{"n_layer": 12, "d_model": 576, "n_head": 4, "n_kv_head": 4, "head_dim": 64, "d_mlp": 2304, "vocab_size": 16384, "activation": "gelu", "norm": "layernorm", "norm_place": "pre", "norm_eps": 1e-06, "positions": "alibi", "qk_norm": false, "attn_scale": 0.125, "bias": "all", "tie_embeddings": true, "parallel_block": false, "extras": ["capped logits"], "init": "normal", "init_std_qkv": 0.0173, "init_std_o": 0.0259, "init_std_up": 0.0173, "init_std_down": 0.0, "optimizer": "muon_variant", "lr": 0.0059, "lr_mult_o": 0.907, "lr_head": 0.00816, "grad_clip": 0.5, "warmup_steps": 200, "schedule": "wsd", "decay_fraction": 0.943, "decay_shape": "linear", "final_lr_fraction": 0.0, "batch_tokens": [65536, 131072, 196608], "seq_len": 512, "doc_mask": true, "train_tokens": 1170000000, "steps": 9960, "dataset": "wikipedia_en"}
MLP neurons of a small language model. Each row is named by its layer, matrix (up: input weights) and neuron, and shows model dimensions 384-511. Each number is 200 + 30 x the weight over its row's rms, rounded and kept within 0 to 999.
After each neuron's rows, "fires in" lists the words (lower case) most often at its 100 highest values on Wikipedia text that the model never trained on.

L4.up148,185,163,234,188,188,247,185,233,159,146,238,233,206,232,187,198,220,170,177,205,181,163,222,205,204,206,234,168,195,219,202,223,212,149,212,204,183,159,213,182,186,235,208,181,172,202,180,174,149,223,142,177,167,207,182,137,240,288,195,215,186,240,167,207,226,192,230,196,185,257,230,228,237,182,172,241,142,156,193,235,189,193,216,206,302,184,156,186,213,212,225,216,132,228,210,193,257,222,189,221,202,147,168,188,205,200,180,213,210,171,218,216,212,186,208,173,204,187,223,183,196,234,180,151,163,204,221,261
fires in: "place", "medalist", "s"

L3.up1465,171,190,185,242,167,233,168,212,246,233,215,185,177,182,203,183,199,235,210,183,196,245,157,179,266,201,201,211,158,249,157,176,158,196,203,161,177,199,237,199,241,160,182,168,165,199,204,231,183,104,224,234,163,202,187,207,159,225,171,220,153,162,202,212,219,195,221,219,174,193,188,179,235,166,213,192,196,198,218,230,237,205,185,191,140,192,180,220,215,213,193,198,192,146,189,237,218,153,179,209,141,186,200,151,171,198,176,218,194,164,235,217,250,222,223,147,148,221,205,217,156,196,192,198,185,193,108,170
fires in: "of", "for"

L3.up1101,219,209,223,221,233,185,213,158,130,208,228,158,226,255,161,232,198,153,185,243,204,218,177,154,189,221,213,240,226,175,111,238,257,261,193,173,235,132,212,204,128,185,183,172,194,238,191,191,216,173,178,202,195,220,195,244,252,126,163,217,201,175,177,209,197,251,147,234,200,205,189,177,245,173,253,187,135,223,221,190,111,170,194,180,145,216,190,218,229,183,182,223,220,149,209,161,227,190,194,231,215,155,201,213,188,228,166,185,223,214,199,249,177,251,237,179,208,193,176,170,208,233,209,198,218,216,208,178
fires in: "of", "as", "for", "between", "different", "in"

L3.up636,243,189,159,233,184,178,226,163,233,171,225,195,220,207,211,167,180,254,176,222,216,277,199,198,176,203,173,190,210,153,209,183,208,196,220,191,226,193,190,217,171,195,223,210,219,177,261,161,222,203,205,190,268,153,190,219,215,189,230,199,190,204,205,191,173,199,210,163,243,201,184,196,187,220,172,234,237,186,209,213,141,285,184,228,201,187,220,212,204,200,233,168,186,174,202,247,187,256,220,158,236,183,184,191,199,154,203,207,262,220,208,230,195,205,235,193,221,207,190,264,175,151,192,152,232,187,177,181
fires in: "to", "for", "of", "with", "on", "from"

L4.up2084,223,206,222,200,216,191,246,238,183,177,182,207,210,204,234,213,189,170,193,186,196,220,216,204,213,233,217,199,161,231,236,171,177,172,128,219,163,227,194,227,204,184,165,201,167,157,180,155,212,144,216,193,157,225,167,200,232,199,196,166,248,167,202,238,202,233,153,174,242,168,196,165,195,237,184,205,197,260,170,209,210,213,218,201,178,190,236,154,202,198,207,191,266,201,169,261,211,191,223,176,224,247,220,193,209,160,190,217,199,221,222,181,212,201,189,161,197,209,207,148,204,202,176,219,172,210,144,252
fires in: "of", "by", "while", "on", "night"

L3.up2247,248,175,206,206,255,166,281,205,218,193,229,198,235,189,159,241,212,201,206,255,217,167,211,209,186,208,205,185,235,194,219,252,210,169,178,186,140,221,124,199,216,153,193,188,200,186,237,176,136,191,224,153,159,179,216,188,232,171,219,170,162,160,147,220,192,194,213,196,203,213,204,212,233,170,182,196,183,180,246,257,178,183,246,206,158,196,175,221,205,162,172,198,148,178,188,135,153,134,200,219,166,215,219,135,213,174,214,160,216,222,201,225,251,187,198,233,193,149,203,197,195,206,202,166,181,242,163,223
fires in: "by", "of", "editors", "from", "to", "under"

L3.up2225,250,188,252,207,192,214,202,178,182,196,180,213,229,154,271,193,179,151,202,179,178,174,199,168,268,206,201,153,203,185,183,172,199,193,165,209,204,163,171,171,210,216,180,182,241,180,169,224,157,242,196,137,288,190,257,183,225,200,150,160,226,179,206,182,207,224,227,195,197,146,173,235,147,190,187,194,202,226,166,184,144,172,200,200,268,229,190,223,222,241,203,236,195,198,153,170,231,186,218,154,184,213,198,246,185,231,207,186,204,225,201,219,190,222,117,196,197,181,188,221,197,172,197,202,255,235,191,157
fires in: "a", "an", "american"

L4.up1194,201,144,144,216,158,184,149,229,195,207,211,209,190,258,222,176,166,153,189,190,146,229,246,222,224,193,247,213,223,187,219,222,199,262,163,196,225,167,167,229,226,215,166,226,221,215,208,236,193,229,188,177,264,198,197,219,220,181,218,209,226,195,228,223,154,178,235,147,223,202,218,253,183,210,160,184,149,198,194,172,227,209,194,236,167,197,205,216,230,249,221,169,228,220,220,226,252,229,213,179,230,200,145,183,174,213,241,203,220,198,220,218,205,174,192,195,257,191,185,173,132,187,241,219,247,191,191,148
fires in: "to", "with", "of", "due"

L3.up2018,188,147,182,172,177,233,154,166,172,167,171,239,187,229,230,187,159,216,235,231,198,209,261,219,229,227,203,154,266,210,232,236,231,254,177,197,181,174,199,149,198,236,180,209,203,194,178,157,187,218,216,195,262,235,181,167,214,174,252,229,210,157,156,242,190,208,189,225,161,181,197,226,207,244,134,221,195,176,224,239,219,193,214,178,203,234,207,176,214,188,185,209,204,210,218,234,222,216,227,203,158,207,189,250,220,194,187,191,211,174,193,194,158,150,255,243,173,246,211,183,180,208,192,216,223,221,183,239
fires in: "when", "s", "get", "grew", "how"

L3.up177,174,166,221,241,225,236,233,207,215,184,210,166,195,212,256,174,211,172,266,187,192,224,211,236,208,190,276,201,217,214,199,183,163,179,243,200,207,187,149,198,224,189,247,234,256,245,220,161,199,214,116,219,273,216,170,198,227,214,163,206,174,210,198,216,236,177,155,179,199,278,233,127,221,167,185,176,201,201,203,207,209,183,160,222,207,152,193,186,206,166,233,162,136,211,164,176,137,149,199,229,205,183,198,164,220,242,228,230,215,187,206,205,244,213,252,203,218,228,210,214,191,213,211,178,174,187,189,214
fires in: "for", "of", "by", "to", "with"

L3.up2050,177,232,208,203,259,186,199,196,216,211,137,232,177,181,160,185,212,246,188,185,159,244,116,180,181,166,207,194,215,197,220,186,216,244,199,168,149,224,200,253,182,169,238,212,225,240,170,208,195,160,176,223,190,222,230,116,168,199,178,189,207,204,170,226,197,149,237,185,207,170,194,202,204,153,192,140,170,230,144,231,253,216,261,167,198,241,128,216,176,190,218,154,172,177,173,224,181,194,184,184,147,158,249,198,160,214,200,204,253,215,233,232,194,196,193,216,146,172,189,154,237,226,191,208,207,242,178,195
fires in: "at", "for", "to", "from", "him", "them"

L4.up795,233,209,233,244,182,219,246,191,191,222,219,149,206,165,142,178,228,234,167,168,265,233,187,212,189,251,176,211,194,220,218,197,175,186,197,218,158,195,179,125,156,170,173,201,191,226,223,184,277,182,164,173,221,159,202,225,200,217,176,247,163,150,219,158,233,164,171,162,214,188,244,210,275,181,194,184,257,242,216,225,207,184,204,195,240,139,235,177,205,194,194,176,147,218,198,208,214,141,181,181,191,174,154,211,265,149,207,211,200,209,187,236,185,289,180,221,252,228,163,188,209,239,167,210,188,210,137,233
fires in: "for", "on", "to", "into"

L4.up742,225,185,207,178,158,214,188,228,209,225,160,184,218,202,198,172,185,155,158,159,234,214,184,227,183,155,194,230,140,196,213,228,232,201,225,158,157,182,161,245,181,151,221,257,145,172,215,150,164,229,142,178,196,220,200,237,188,274,216,160,241,170,167,255,164,218,216,210,157,166,211,150,214,229,240,231,197,209,162,247,210,223,204,183,268,145,230,144,177,184,244,251,169,232,204,208,204,177,231,203,210,203,259,185,243,228,161,222,192,269,197,173,179,218,154,212,184,163,190,205,211,178,219,191,206,152,223,147
fires in: "to", "at", "only"

L4.up2102,215,206,252,218,141,206,250,176,195,191,250,216,221,227,196,212,218,158,208,185,170,199,232,183,200,193,157,194,230,192,160,228,209,210,157,233,229,179,251,241,173,216,219,177,160,246,170,241,180,177,185,219,158,193,164,182,178,184,140,195,195,182,198,247,212,148,215,185,184,186,212,179,198,174,202,212,305,225,220,236,234,239,173,194,230,120,204,183,215,220,252,249,200,217,215,213,200,167,253,239,219,199,179,163,238,210,190,207,178,158,231,208,269,163,210,190,183,196,246,208,168,193,197,234,218,148,216,212
fires in: "of", "the", "to", "with"

L3.up1318,204,229,216,174,193,214,203,208,188,228,188,239,184,250,196,218,223,192,217,189,158,193,150,180,228,178,271,175,158,186,295,212,162,189,164,200,245,235,184,167,249,184,242,242,215,179,191,250,151,142,191,214,183,236,223,211,206,250,177,177,186,175,179,258,204,255,196,212,206,195,196,230,227,211,213,267,229,141,213,153,241,196,167,230,194,201,188,201,164,231,212,102,216,143,187,179,224,164,205,203,198,128,236,249,210,220,201,182,151,161,209,233,162,223,189,161,172,262,136,231,205,165,172,148,176,173,171,195
fires in: "an"

L3.up725,234,185,211,211,201,214,219,195,166,222,180,174,233,193,213,188,179,172,212,149,177,213,228,168,202,227,183,190,224,148,161,228,197,211,227,217,191,223,180,241,256,216,161,232,201,275,167,196,174,155,196,168,171,244,199,187,182,229,199,165,139,223,122,185,214,239,236,214,202,124,195,222,209,166,223,207,171,189,163,212,220,250,215,202,213,201,194,248,221,191,172,146,215,212,178,175,206,226,231,164,229,203,211,230,166,200,206,215,235,155,263,212,216,201,211,205,192,198,201,238,240,193,209,189,127,163,194,274
fires in: "some", "many", "few", "of", "most", "these"

L3.up279,229,204,228,211,149,229,296,218,227,231,196,235,152,173,225,211,206,184,239,131,203,204,188,161,227,179,230,169,186,167,206,228,219,242,196,231,195,218,204,194,162,225,284,182,193,159,198,212,162,232,167,199,184,174,211,220,160,224,190,223,210,196,205,195,196,235,185,218,219,200,198,212,223,215,173,208,216,230,186,220,225,228,216,155,231,150,190,135,200,179,164,197,219,156,191,201,176,208,175,268,210,172,182,146,247,206,187,188,235,161,243,229,168,188,227,185,170,169,214,254,173,175,148,167,188,222,203,240
fires in: "to", "as", "of", "than", "that", "how"

L3.up1856,204,217,198,193,194,203,184,240,179,209,186,175,177,226,265,173,189,205,159,157,237,193,160,200,230,224,221,201,170,177,212,194,173,172,200,164,214,234,213,210,188,179,207,192,160,231,145,200,161,178,210,193,202,189,188,264,175,186,223,201,160,179,203,173,206,177,175,175,221,193,170,204,218,189,236,158,228,229,159,190,178,217,160,167,268,133,211,180,241,203,193,220,204,170,155,207,181,229,205,234,194,211,233,196,205,193,196,229,158,244,208,239,238,129,175,189,165,172,130,179,274,238,144,205,156,208,185,226
fires in: "to", "on", "in", "at", "for", "of"

L4.up182,193,204,212,138,178,185,193,234,214,199,195,174,213,201,187,157,121,191,239,190,230,226,234,211,212,205,242,204,191,222,192,181,178,178,133,174,232,215,175,190,217,217,214,206,219,242,229,207,155,169,215,219,166,218,250,193,204,223,205,184,222,244,161,179,235,169,250,191,198,189,216,177,223,224,220,241,168,186,260,248,205,205,154,197,196,198,193,226,220,161,272,190,191,214,216,174,214,194,151,230,191,207,229,186,240,273,171,239,217,214,228,212,179,207,165,188,229,181,179,150,237,230,150,197,195,141,122,268
fires in: "for", "a", "of", "an"

L3.up578,188,191,281,222,215,199,241,206,192,189,303,205,222,173,219,227,176,201,249,233,162,245,236,179,276,229,185,177,132,232,178,203,222,177,181,209,142,208,230,229,211,159,154,184,219,154,170,229,157,177,225,229,228,241,186,228,230,238,217,163,230,181,159,200,153,199,225,204,200,123,200,174,207,220,212,178,220,245,210,215,247,168,183,194,256,205,180,222,172,194,240,147,182,201,188,189,223,183,224,184,177,232,203,157,197,166,239,157,204,172,195,204,213,175,191,230,179,150,220,201,218,197,220,198,207,189,233,174
fires in: "of", "very", "more", "most", "too", "the"

L4.up1274,176,214,224,228,200,148,233,266,225,180,285,202,209,217,189,269,246,191,289,244,218,199,202,175,209,217,216,203,217,200,198,245,201,200,216,118,200,150,200,181,188,260,199,237,240,200,160,138,195,207,205,196,220,275,234,185,208,217,186,176,205,211,202,159,166,219,190,219,153,220,200,210,219,207,209,277,203,193,218,195,216,223,144,123,233,236,128,203,257,155,228,186,236,172,233,183,193,166,229,215,211,187,209,172,224,247,200,178,180,192,203,175,173,196,214,235,245,169,234,187,175,212,168,217,212,206,218,195
fires in: "a", "an", "part"

L4.up339,171,222,162,167,200,204,207,212,162,184,262,212,241,196,214,193,166,178,231,227,140,218,210,216,187,199,209,187,188,237,197,139,190,145,214,158,195,201,163,184,228,204,232,215,214,209,168,234,166,203,184,214,216,176,239,188,201,138,217,157,228,266,202,112,189,182,186,169,195,232,182,197,169,152,224,213,185,190,159,199,237,162,135,175,192,197,162,147,282,222,234,155,171,208,234,218,205,207,172,219,166,231,244,207,219,169,150,193,150,181,215,174,184,209,186,225,212,174,197,203,161,173,144,150,155,234,193,229
fires in: "s", "his", "an", "her", "a"

L3.up1898,239,136,206,217,211,174,178,208,243,201,192,174,187,241,204,188,158,223,148,180,171,189,188,155,159,263,204,241,186,203,191,177,182,230,202,230,188,242,231,214,209,202,175,192,213,187,243,217,197,171,171,238,215,172,125,206,150,174,209,159,244,232,240,209,191,185,230,182,184,205,192,231,156,209,173,206,179,184,222,203,177,229,253,186,195,229,230,183,132,211,176,226,168,157,242,211,211,258,212,196,251,180,144,204,256,220,158,215,222,166,194,213,208,185,230,193,205,164,180,208,237,293,205,194,199,157,222,207
fires in: "of", "in", "with", "as", "also", "by"

L4.up1311,189,177,198,216,209,176,195,216,223,216,174,204,247,251,235,205,203,202,199,176,174,236,230,185,226,226,194,214,181,200,215,233,180,176,216,218,122,204,211,181,259,188,197,242,138,161,152,178,235,202,250,208,136,209,195,219,143,243,210,165,204,214,213,196,213,208,173,230,226,169,169,209,183,169,210,188,179,200,215,268,180,231,176,219,181,176,238,182,239,186,181,199,244,186,150,199,240,193,230,162,135,232,205,201,196,225,215,210,211,137,220,200,193,175,221,224,169,183,205,205,198,228,210,135,140,214,142,204
fires in: "of", "most"

L3.up2016,131,218,228,213,231,140,227,218,213,180,190,173,211,165,206,193,223,195,210,140,206,156,235,228,270,148,227,218,235,194,205,186,238,188,206,171,159,198,208,234,214,221,220,209,226,201,170,216,181,158,181,168,207,183,168,221,221,188,220,238,204,229,224,243,191,193,295,164,249,192,173,215,216,246,131,221,196,223,185,192,294,232,180,188,202,249,211,165,209,229,201,159,200,225,205,189,207,223,194,195,207,197,186,199,184,191,179,195,203,239,234,232,223,200,105,203,209,181,203,190,204,196,193,132,208,203,176,204
fires in: "be", "was", "not", "is", "s", "re"

L3.up2217,192,254,215,212,232,214,203,236,220,234,271,202,156,238,189,184,161,236,180,187,191,247,196,176,234,178,196,206,155,192,180,218,199,209,223,214,209,181,246,214,192,240,176,198,202,190,187,243,177,157,193,194,152,205,219,225,172,230,194,153,201,193,209,156,206,229,210,174,193,232,185,174,225,151,232,173,216,235,180,221,233,200,250,198,179,197,199,190,239,259,194,186,190,180,228,160,179,234,211,182,204,197,178,181,171,208,181,201,193,209,200,210,166,207,221,174,157,276,176,151,184,161,220,159,181,177,222,268
fires in: "of", "by"

L3.up1900,169,216,227,181,207,228,250,183,193,179,173,189,244,227,184,192,227,205,169,203,172,200,198,245,230,235,196,210,200,170,146,254,184,231,189,224,216,208,232,239,211,191,184,205,212,241,219,250,185,135,159,228,233,194,198,222,220,208,183,148,200,165,153,201,220,254,177,225,221,210,213,163,199,159,180,178,214,196,204,189,198,253,176,220,212,190,194,224,232,199,162,244,202,210,182,261,188,201,222,228,279,209,204,259,160,224,198,242,167,247,234,182,212,187,207,161,129,175,193,175,238,176,236,181,145,217,190,211
fires in: "not", "to", "t", "of", "without", "no"

L4.up1480,221,220,175,225,168,188,201,246,215,266,198,155,264,138,177,148,194,202,189,232,122,153,231,193,220,236,209,165,218,178,187,235,227,195,173,205,198,263,159,207,139,183,195,222,236,188,204,244,241,210,173,199,208,205,195,196,204,215,194,133,179,199,194,194,225,214,234,204,156,147,203,226,305,171,191,160,186,281,151,201,254,193,235,162,209,175,195,265,201,164,148,189,232,189,182,211,192,298,197,197,175,231,200,206,187,185,177,224,176,220,162,169,215,207,210,200,183,147,177,234,251,186,187,193,162,187,255,260
fires in: "of", "those", "other", "notable", "these"

L3.up529,231,237,181,208,195,187,214,184,226,157,265,249,194,251,164,214,178,209,182,163,215,201,211,137,206,164,240,249,241,180,182,162,188,174,196,249,170,222,200,170,181,190,194,155,198,190,224,239,175,168,213,268,168,232,160,234,207,186,179,178,173,205,263,182,217,192,190,172,176,224,201,210,178,172,255,198,202,175,204,195,200,246,188,203,261,191,216,208,201,198,210,200,180,180,203,216,160,198,180,154,218,163,158,209,160,192,175,205,209,203,234,214,234,225,272,242,199,156,197,240,195,200,193,206,157,166,272,231
fires in: "by", "in", "of", "to", "on", "with"

L4.up50,143,177,211,185,189,234,199,223,214,199,194,250,159,198,256,173,254,191,207,97,262,223,181,165,183,235,177,166,198,153,193,156,234,205,181,205,229,221,187,192,185,202,230,229,165,180,192,218,213,195,216,169,229,218,180,197,203,189,199,234,173,196,204,175,225,183,247,247,181,152,205,245,159,190,208,220,208,188,253,234,122,186,230,262,182,210,147,253,249,219,214,241,160,143,240,217,228,166,230,215,173,197,225,187,141,169,122,205,154,150,240,218,192,197,183,167,217,166,146,99,201,271,116,193,171,213,181,222
fires in: "place", "round", "level"

L3.up284,278,169,222,235,194,238,196,178,267,184,155,170,237,186,232,245,201,229,214,215,186,234,166,169,182,234,204,269,218,219,172,206,198,217,209,173,213,235,182,227,202,198,240,214,251,186,204,207,147,185,172,159,224,189,193,224,236,205,229,226,217,204,229,222,190,176,206,181,207,193,197,202,220,173,198,219,225,227,191,188,176,164,196,175,254,221,174,209,182,234,187,144,182,151,190,176,154,203,191,196,208,239,189,195,191,295,196,179,234,195,260,221,197,243,213,244,202,224,274,136,237,202,193,189,227,202,207,183
fires in: "for", "in", "to", "of"

L3.up881,244,204,193,205,231,259,218,184,224,213,211,211,196,195,209,187,211,219,169,250,189,226,203,235,174,166,239,191,237,226,175,145,155,198,231,177,175,168,203,158,176,170,210,187,196,209,180,210,170,188,158,180,203,175,187,215,208,126,232,198,171,189,231,211,198,193,202,207,205,185,198,189,158,168,221,206,212,267,200,222,215,204,189,200,239,223,146,135,148,198,183,237,222,182,231,194,221,193,244,198,259,211,174,167,182,240,214,183,225,159,206,192,227,203,218,180,212,216,226,231,203,229,219,221,182,210,185,229
fires in: "after", "before", "while", "of", "to"

L4.up1413,212,210,221,218,202,228,179,221,219,173,174,143,197,213,119,235,225,209,163,207,228,186,212,212,203,238,203,237,187,276,237,245,221,194,150,196,183,185,203,216,205,137,272,246,220,189,228,230,208,153,185,225,185,156,278,212,232,230,203,228,231,234,227,219,207,165,183,196,228,192,201,268,221,183,182,214,219,214,167,215,183,204,201,205,168,204,212,185,228,199,198,203,184,184,280,241,173,218,210,218,232,187,248,254,190,184,183,174,206,221,190,203,209,153,174,217,203,165,236,123,216,142,204,195,237,199,172,213
fires in: "of", "during", "under", "in", "within", "to"

L4.up282,264,258,269,214,270,193,218,183,212,191,251,107,205,164,181,182,189,144,201,201,183,181,221,172,176,222,200,154,197,174,166,175,189,190,163,233,188,214,190,273,200,240,165,223,215,227,177,206,248,179,192,175,182,190,202,225,168,178,131,200,180,200,223,265,198,212,252,205,173,169,201,267,274,159,215,231,213,224,205,198,236,224,212,189,198,206,223,292,210,220,203,210,213,146,195,176,197,217,228,187,211,123,178,248,200,218,172,217,226,204,246,180,214,173,244,199,166,183,211,241,179,184,198,186,220,165,214,221
fires in: "two", "both", "of", "between", "these", "are"

L4.up1447,190,184,153,200,206,184,210,196,136,243,189,137,225,221,214,174,245,200,202,219,159,164,216,149,164,157,222,207,201,246,205,150,195,233,214,198,244,184,231,156,201,190,241,213,193,125,213,193,185,180,222,204,212,162,183,216,181,225,153,212,190,229,165,232,198,172,177,247,211,216,168,183,230,200,173,230,175,192,221,198,190,198,192,188,178,186,137,180,194,235,213,184,182,228,151,163,273,194,161,188,160,141,230,229,190,185,198,236,171,186,156,174,223,240,225,215,195,185,204,196,157,176,204,212,236,188,170,211
fires in: "an", "top", "highest"

L4.up318,180,205,201,215,210,149,180,204,202,196,181,194,144,200,157,154,166,246,221,175,187,177,181,212,202,197,228,195,222,245,235,194,190,180,245,148,177,224,223,243,197,167,160,205,186,251,196,236,249,188,222,225,163,237,146,141,191,198,182,217,198,246,216,268,216,230,169,213,200,220,206,222,232,155,146,185,179,196,170,210,204,208,164,215,203,184,183,191,182,176,212,186,198,186,182,220,199,200,181,134,202,185,250,170,169,210,193,172,163,185,196,164,220,238,165,149,130,224,228,206,165,169,214,181,189,214,245,179
fires in: "at", "his", "of"

L3.up1834,213,187,157,198,198,235,247,202,191,200,212,202,167,204,205,120,222,212,192,191,237,190,226,169,219,188,194,229,221,193,187,145,165,209,210,269,275,194,126,192,189,259,158,225,235,192,206,208,197,255,172,229,141,199,250,193,171,232,203,167,170,221,203,184,236,217,235,203,218,169,239,219,214,255,153,194,259,219,233,203,181,160,204,213,228,179,230,181,160,182,209,243,164,164,233,176,236,157,192,212,199,234,242,128,224,217,208,214,192,176,217,230,192,173,210,148,224,193,237,215,191,216,230,190,170,207,179,217
fires in: "place", "train", "person"

L3.up1734,214,176,208,183,227,215,170,186,188,175,162,197,226,224,190,182,162,138,204,221,224,237,149,199,244,191,225,182,193,271,206,148,239,172,198,221,132,175,177,210,191,198,176,231,228,165,138,224,141,210,251,178,210,184,239,176,246,250,200,172,193,199,227,141,199,236,206,177,227,201,195,228,185,153,197,174,262,261,207,253,228,184,234,261,197,286,178,177,201,220,230,197,227,190,203,188,238,213,212,157,191,212,213,134,199,197,242,223,173,171,140,212,176,164,151,209,192,199,214,196,215,173,149,197,235,159,250,215
fires in: "a", "american", "an", "player", "footballer"

L3.up977,232,212,203,143,175,184,167,196,184,182,140,210,206,245,170,198,197,108,229,147,200,188,218,202,188,199,221,228,234,180,208,223,199,154,212,260,145,207,206,175,201,188,206,196,170,219,239,213,202,176,181,230,174,107,238,160,141,173,214,224,254,245,178,225,200,235,197,258,171,257,186,220,239,209,230,138,169,207,235,223,208,181,219,168,163,204,206,221,151,205,225,164,202,217,168,189,243,236,268,152,239,204,196,185,262,223,201,176,185,219,199,242,207,201,249,224,194,194,200,130,174,207,205,221,163,166,172,220
fires in: "of", "for"

L4.up616,200,169,228,246,157,248,214,185,212,174,213,211,189,141,183,192,168,166,218,188,190,256,156,197,211,259,234,211,227,194,245,152,194,178,206,216,186,201,194,178,206,249,181,226,231,251,234,178,230,213,247,225,212,194,256,240,148,204,170,248,245,213,189,226,206,167,213,139,162,212,164,195,240,146,240,205,241,164,244,192,196,243,176,268,193,174,184,217,199,213,181,213,210,170,237,121,200,184,182,240,182,190,192,196,222,272,190,218,195,205,178,186,153,235,142,200,188,190,200,187,168,164,200,216,206,205,254,164
fires in: "in", "as", "with", "despite", "at", "according"

L3.up963,240,217,210,159,159,193,155,189,262,181,208,183,189,194,175,173,201,213,196,161,219,194,263,170,167,197,251,172,155,200,161,237,217,202,174,216,233,206,119,231,245,251,229,196,214,206,254,208,236,209,166,175,170,222,248,184,195,218,232,226,239,127,260,204,190,200,235,193,192,179,190,198,199,175,189,235,224,246,200,243,211,169,183,221,216,198,208,237,138,217,219,162,157,216,234,200,221,198,218,202,262,244,186,229,163,180,241,196,140,240,203,174,155,178,247,196,192,213,177,198,213,246,156,211,204,215,192,213
fires in: "were", "are", "of", "their", "couple", "family"

L4.up1355,166,137,211,179,204,193,203,243,247,179,186,218,187,192,164,162,198,211,226,238,179,153,177,225,242,173,191,200,218,226,213,207,188,222,205,173,193,171,201,208,169,201,168,158,212,190,235,271,202,175,186,144,201,189,222,236,194,221,176,200,155,210,166,200,164,186,224,226,178,194,232,255,117,168,158,149,142,208,210,204,253,200,189,187,234,211,262,240,236,238,208,177,210,188,171,218,155,192,219,219,137,268,226,202,188,194,181,197,196,245,172,235,235,171,246,178,163,167,172,211,191,174,183,217,207,178,198,225
fires in: "s", "its", "a", "was", "to"

L4.up2208,204,197,239,230,135,215,225,231,140,218,174,200,195,179,267,181,213,245,222,222,194,202,170,217,228,146,225,192,199,216,179,206,218,167,174,204,253,194,251,172,234,165,207,177,170,221,197,230,176,203,151,165,212,151,224,191,250,215,230,183,217,205,174,176,205,171,249,247,230,180,200,218,229,220,215,188,203,213,189,207,205,202,228,185,160,156,181,200,139,237,168,178,154,208,218,241,217,227,155,218,174,192,199,177,221,151,195,220,222,178,163,171,168,183,165,139,191,187,180,238,208,202,234,220,279,174,207,235
fires in: "a", "an", "the"

L3.up867,249,224,198,231,227,168,190,222,192,206,181,143,199,229,231,238,190,213,177,182,180,231,232,147,167,200,245,222,163,171,162,193,220,192,205,209,229,244,200,223,238,218,167,239,214,207,212,205,189,247,272,220,258,213,202,220,229,208,196,216,248,234,180,252,220,148,206,180,218,177,211,176,208,141,240,146,204,169,193,195,191,212,234,179,195,154,240,235,216,217,208,172,168,230,211,267,210,160,143,215,151,239,212,197,212,166,184,163,254,214,154,236,136,221,199,230,224,209,161,154,189,155,231,208,233,167,195,145
fires in: "in", "at", "on", "there"

L3.up1106,223,177,244,259,166,254,166,246,237,194,166,216,202,222,246,168,198,251,235,167,186,177,206,203,154,163,161,151,184,179,225,212,165,248,201,176,207,186,234,263,169,187,239,189,199,242,175,202,127,244,137,221,179,209,195,163,176,224,186,180,205,222,217,223,185,199,195,180,149,242,242,210,190,230,218,195,151,198,187,208,193,215,199,229,188,161,217,216,188,202,192,152,186,216,160,133,151,240,208,196,191,203,265,144,205,212,200,233,185,183,236,204,159,190,200,176,182,192,163,224,198,174,147,186,194,182,197,219
fires in: "to", "of", "from", "into", "until"

L3.up1899,236,145,194,215,241,218,224,240,174,164,252,212,145,184,181,200,202,202,181,186,220,140,177,156,156,219,222,231,186,215,177,224,254,269,234,235,169,272,193,232,210,205,190,200,209,201,218,184,214,168,221,240,156,164,243,224,192,231,221,166,224,202,202,165,230,192,189,184,203,202,145,211,185,193,214,189,177,181,192,170,163,182,226,215,203,161,181,240,185,175,178,227,143,191,167,187,196,178,222,240,188,181,195,190,209,145,202,203,152,233,261,216,220,233,182,218,200,213,169,218,214,235,260,233,177,222,244,240
fires in: "to", "team", "time", "in", "by"

L3.up1634,258,164,184,150,165,212,186,141,208,162,141,214,208,209,172,208,241,183,176,195,229,168,223,206,167,186,199,229,204,195,242,199,184,172,268,138,163,191,170,222,194,176,180,230,136,210,170,183,189,176,184,206,234,224,197,200,189,179,203,191,230,207,187,194,172,218,206,248,187,235,218,174,233,209,231,223,202,257,204,164,216,192,237,173,200,216,212,228,146,190,211,192,153,192,252,256,156,215,199,183,196,196,238,247,226,176,206,195,179,208,217,220,193,172,205,217,186,177,182,196,213,199,255,200,183,251,179,183
fires in: "it", "at", "s", "to", "reached"